Weights of a small GPT-style language model, trained from scratch on English Wikipedia: 205M tokens.
MLP neurons of a small language model. Each row is named by its layer, matrix (gate and up: input weights) and neuron, and shows model dimensions 16-111. Each number is 500 + 50 x the weight over its row's rms, rounded and kept within 0 to 999. Numbers have three digits each. A neuron's up and down rows have the sign that makes its largest values positive.
After each neuron's rows, "fires after" lists the tokens most often just before its 100 highest values on Wikipedia text that the model never trained on.

L7.gate106:533433495506476523528518494550493506516621439517483472519551552526466516545463569522408422486601454521485503519440536426493444440533561593478486584497430466428516445625445421475459503535524530560424501424415506544528487495483572608521498401558536521507533496531503436537535529435519477449
L7.up106:495438542492569391447481472579577555531469457449527453582481463520578589509445576499440471479514565470535522508519580450461483521565494586527506502611505544475446563514542458469463454534518569480597482487387534503490505456393482545564486454506471449494540490439554501557455475475569540436
fires after: " there", " There", ".", ",", " S"

L5.gate450:522496469561549615475435497583499432506514468470469535487503484485473460546418526476562499504499557493552530536448434475590554513479482476501486504444445550484540511493435471489469508500500654523413530523546571374404495535518485502459457451519567528517463416446633508525400413457486487483
L5.up450:491549521512473605447577572540461511506487536432475497512495573465426471483528533543498619459517481470452363532505450476516487495463568474516540544412543476527539540474571440474527507463506491574454520546561481422409513570529572414490465580463504531523421539451561479536469412506536431501
fires after: " to", " ra", " consists"

L9.gate346:528507460487538517492547606469519512502445480522509469470407597396535484464478591538514464546417465451522479443436611537537480566453510478588419447508512505570476473528484389573523511496511513594436575512434556506432561387403482504490476467547441478430461467502542437564415484488441508503
L9.up346:499450441483638602405565509395419509520448496455469450448549512458581575523586495469551533437461557572449463495442500547510501610502484475526514468502554580516497465495448498527484481521529515465413551523555542479525399444518512595498463508502517480488533496476438468518510446565448515567
fires after: " to", " in", "',", ",", " by"

L2.gate255:561582473510583527521506450488617464475452448423499403468549484509461585411480485483481531451495469432606539480494573593530546506483493524485521551576483495494505511557532482552504552560473499559633452499516505568417451541460544419579509453556442495426508480576415487489495419527488471481
L2.up255:562417416624508513398503533462500487485409591401582451531544502454549454443490569435542531531421512386585489515426563449512556573608456468429487432483440571491464482517495535503588514472569533535518440537497519508596490444450442511459496474479490532536496511595493515452484616478555497457
fires after: " the", ",", ".", " T", "|", ":"

L13.gate497:458398521555500535556500507530549515557528467511538472517445491537514564476450448443492515545420591507442486495561498451537514504490418549453442571418470510607413507550499482429539552529491564481486562536515501545499546535442528491499616448570462394483489428417482471516487444496547496557
L13.up497:485440476588443463477472467476526477586535471535548474479498477540489533477484493491476424588477658500442514366531499521554577473519465572477502527455528494568463499459507403478506532499545543500502541578484524486505478484475446426539553468539451453512420505517480530504516414492551457485
fires after: "|", "20", "19", " "

L7.gate354:538524535472623548502506548510484499491555408522487485488545513530583459508606517482465594511498537499470387539461636480501531460487562554535478535524503440479479473458441513546470521545429453532483501448525566558473560531434508475464503448515437503501562526491499525549523460488553426582
L7.up354:501455491529432526469547543471476542406515550643474591449431532496434476490439552518560512377464511555446570490539491465525537565521575536498467492535443440560510573464520424495615471441509503538483477432509474551485521457565554586405454538477409575519488490508487440426459520427456514553
fires after: ",", "),", " (", " L", "\",", "M"

L2.gate438:587444555551510458554548542503472435476566531517551460509572423476524560507535557481463567509517394531535514545462493515502499469520531494511509501451537392418538544500366504501518486473534553496529470552510428540451475550469452516444553618532463530432460459503543446430424626519534494453
L2.up438:516582461523533523551488530480524452592456490437428486507507526387610429505527478483563496459463553478448444531434545488458562431519465531559528419524493460452488511545641513487547406468374482495535492535525594632497510507514418564477511431460481472546416422524389528508521543429473535470
fires after: ".", ",", ".\n\n", ").", "0"

L7.gate58:578562401556460507530469589537499491415524427484438472438527526548499501445521492434423501535659566558458422477552502464555424488461564517605499504452441526476437516529578467544416458486544575505436389458394566489466451489513496558520515403606545446497509492492543407488538517465471486532
L7.up58:465563485444576557475552505536499587507612491560542524604600556500485509397402492436442434500529574395573460482477510508525478522455555516495454516431530482409484477438436431544535463512505466483472563521501533514464466510490487583595441568507622537543464530504548542521480529540490478660
fires after: " one", " No", " number", " There"

L8.gate471:550413441537466539540545554429485486563469475496581588487549533505399528415528417506399552550525463551564414460556497476503593569593542461516423538532574430560481528604538434541540497512428593530576481464525485512442423533452500547528522524572511402509580463519457476505532447443550490588
L8.up471:515456528550415526586453465472497583504526525513447499510517506467543568427518567516524522498474446470502486488492584442511462489542528498437450559460414506555555465391526521546479489458430543512514520435518529471539605555450530442511521448517531610464558547484503542543508521486517497561
fires after: ",", "-", " No"

L5.gate86:515520492442519586555479457593497606456471516503506496580415485562518541430463571491467545475448394499549535471539559360474472409576522488422482510515508528531520561495478386513493513432412479586438580490485531611535451505528551476513555488480398501548511517471593383547453519522375524460
L5.up86:473398543475527493513466468541466514535362541345473517400522431596491454520412463453518399488523549390566530551465397563482550523513430502560523476554483511532523484526530436489506422495552508544533405498424559514455448407520511547553529455467474549554514588571435458546479596544485543384
fires after: ",", " to", " appro"

L12.gate106:581545567545476428509489534410620477456641506570487490474490531494490566430461475488483396430511555508454547547504508438515501418426522552495469625473511514571473483566540433528486502578462523536429527535499519522518546543567508497551500523492464508455540535416427476531419451483525498439
L12.up106:502496538504486439492568433536587437509549537502565538608496437469510505454463491432614539430444602538484538463482536482462447540516389402509487597527499597506517551486502463460494504548447561482545526527462546482468432557527519589458511433525398437442502586483505496528494527525527503490
fires after: "19", "20", "18"

L12.gate306:543377529443460522511496500491541451449546501429446566519449518474604527519525488553477412488461520479574524512494496457488478505560402468513416500487549531480433526536366431533504484490445468478491486491421479487436513477489497513487540430567489488556540511503500528547371474556491398533
L12.up306:466399486511508552468520497557434477517500507509459495516473543401425549508516608492545517494543549414534501483434433542426541575467581479497508551561470526537441538491556552483537485492554502417533545517501508541521477437435525544499512492666491409538461548474462497514473466582465498423
fires after: "19", "20", "18"